Weights of a small GPT-style language model, trained from scratch on English Wikipedia: 9278 steps.
MLP neurons of a small language model. Each row is named by its layer, matrix (up: input weights; down: output weights) and neuron, and shows model dimensions 48-111. Each number is 50 + 12 x the weight over its row's rms, rounded and kept within 0 to 99.
After each neuron's rows, "fires on" lists the tokens most often at its 100 highest values on Wikipedia text that the model never trained on.

L7.up363:57 61 59 60 48 56 49 75 45 43 33 53 59 56 58 52 57 36 46 51 47 41 53 40 28 49 55 51 39 29 44 46 45 70 73 53 45 65 57 68 35 54 54 40 23 56 47 61 36 52 46 38 65 54 55 60 47 51 46 70 49 66 64 37
L7.down363:26 26 63 58 47 63 29 69 58 45 65 54 48 57 30 47 61 41 47 59 56 50 57 28 52 46 69 46 43 45 46 40 25 41 45 31 67 49 56 64 35 51 47 16 45 62 63 31 45 51 71 45 32 44 47 47 69 36 61 49 48 28 36 64
fires on: " of", ".", " Republican", "th", "st", "'"

L8.up142:41 55 54 49 45 70 44 66 53 40 48 56 48 43 51 42 49 47 48 13 40 64 55 35 39 61 66 44 71 51 48 64 44 42 56 74 29 62 34 39 35 45 51 53 52 34 43 54 52 56 54 45 45 46 58 58 43 48 51 60 72 37 63 34
L8.down142:48 66 46 56 22 40 56 64 55 44 34 45 35 42 40 56 55 60 60 52 39 67 53 54 49 63 60 32 67 27 44 39 31 47 66 60 64 69 59 34 47 47 54 46 59 48 52 50 55 58 32 76 60 62 34 43 50 56 45 46 77 44 52 42
fires on: "-", "li", " long", " short"

L3.up370:57 63 45 43 39 41 33 66 50 45 42 45 51 48 41 48 48 60 53 54 39 44 47 64 48 39 32 53 23 25 34 43 50 39 65 16 41 48 47 87 68 49 57 47 45 34 34 48 49 49 52 44 43 79 43 73 40 51 33 54 45 54 37 34
L3.down370:50 50 54 48 54 41 43 60 62 50 32 39 43 62 67 46 41 54 36 44 59 49 32 55 47 73 57 50 48 35 69 55 50 66 61 49 29 52 58 41 52 72 46 33 54 42 55 49 39 44 50 51 53 51 40 62 57 45 35 62 56 39 26 54
fires on: "es", "e", "s", "ne", "ing", "ma"

L5.up441:58 47 62 59 45 48 49 18 54 48 59 52 47 54 37 54 53 51 31 54 56 49 48 43 55 42 53 47 59 39 49 44 25 64 66 50 50 44 56 69 59 50 44 42 57 46 67 40 43 79 53 46 42 44 47 47 62 39 49 55 48 62 50 51
L5.down441:67 68 50 25 60 41 35 33 65 59 33 53 56 38 47 34 60 55 19 43 46 58 53 41 65 42 30 55 47 25 46 53 47 61 85 64 57 59 66 70 61 55 49 72 61 31 49 47 30 67 53 43 43 50 56 39 39 46 44 61 38 64 55 51
fires on: "."

L2.up425:57 63 57 62 53 60 56 56 58 40 45 48 45 44 51 43 42 30 59 47 55 53 62 45 25 51 51 53 43 69 58 68 54 62 56 66 62 67 44 54 57 41 35 47 49 46 63 57 49 42 30 32 57 63 53 47 50 52 59 44 52 65 56 54
L2.down425:56 38 67 57 49 78 51 54 55 44 54 52 50 27 55 42 48 48 51 54 77 70 40 37 58 67 53 49 68 37 52 29 67 41 37 29 46 54 42 63 52 55 37 37 55 34 74 57 36 50 39 59 78 49 29 54 64 47 36 62 55 43 63 70
fires on: "st", "th", "-", "ter", "est", "é"

L2.up519:61 18 58 49 52 64 46 42 45 53 61 54 30 64 30 50 85 49 41 41 48 69 45 44 61 43 38 32 60 41 28 48 49 60 56 61 38 49 49 55 61 43 74 53 40 71 51 60 54 41 63 49 51 46 54 35 64 48 36 59 46 61 62 25
L2.down519:67 61 50 52 42 51 41 38 61 28 27 36 42 32 56 43 45 53 37 53 60 70 44 49 72 54 54 40 63 24 42 38 39 38 61 66 39 55 49 16 52 53 72 56 63 64 56 59 48 49 57 37 50 58 62 38 46 59 44 62 31 79 70 58
fires on: ".", "3", "$", "4"

L3.up255:53 50 26 64 43 39 62 59 36 50 61 52 51 64 47 55 49 38 50 41 53 47 40 68 63 54 51 63 34 26 39 57 49 66 52 51 44 29 61 65 66 55 49 28 47 53 43 64 38 27 70 44 49 39 68 48 62 64 68 44 58 51 51 26
L3.down255:46 57 62 37 47 43 49 98 57 40 33 36 57 61 34 37 52 62 32 30 63 64 38 72 53 63 50 53 17 51 39 52 64 56 64 46 47 53 47 47 33 58 22 60 61 54 49 48 37 45 52 51 48 59 48 25 49 62 43 42 49 55 45 50
fires on: "'", "e", " of", "ing", "mit", "nd"

L6.up211:45 52 63 52 43 81 58 34 29 38 73 54 44 52 64 44 75 60 15 61 48 63 47 56 60 42 36 61 75 34 62 50 41 36 61 63 28 68 33 52 48 38 72 49 51 44 33 73 58 63 67 40 66 39 49 50 47 42 49 48 28 58 52 37
L6.down211:56 71 51 14 72 58 26 42 55 40 47 57 53 24 49 37 43 59 31 39 45 62 63 72 65 56 39 58 69 47 39 61 55 27 59 58 53 50 67 38 45 59 63 50 53 41 70 58 70 53 52 66 39 63 56 46 67 65 37 57 27 56 48 52
fires on: "0", " and", ".", "vo"

L8.up701:65 48 50 61 49 47 40 24 55 30 61 55 57 57 47 52 63 80 31 61 69 78 52 54 62 55 65 50 61 60 46 41 62 67 61 50 33 50 60 52 36 48 54 59 48 40 40 58 53 61 49 30 44 51 38 53 65 52 63 61 59 65 58 48
L8.down701:68 44 48 24 62 61 42 49 37 77 32 41 61 30 45 47 58 53 28 50 51 56 76 52 41 40 56 67 52 29 53 62 42 49 84 46 51 47 54 42 53 24 44 54 53 44 60 43 52 50 43 40 55 59 43 51 12 51 49 56 48 55 47 57
fires on: "."

L3.up229:50 53 59 62 30 57 63 42 61 45 43 36 48 27 59 51 47 51 44 41 28 76 70 61 45 54 41 58 36 83 41 71 38 45 53 81 25 63 35 56 63 56 37 45 43 41 70 69 39 31 34 39 33 47 62 44 41 43 52 75 45 42 67 42
L3.down229:61 49 47 37 32 57 34 52 27 30 60 45 38 32 63 29 57 38 64 42 56 48 47 46 46 43 50 66 36 39 45 48 67 59 49 70 66 56 49 39 55 39 61 37 55 48 59 50 43 56 13 91 35 53 28 35 58 58 53 29 49 39 46 47
fires on: ")", "ga", "li"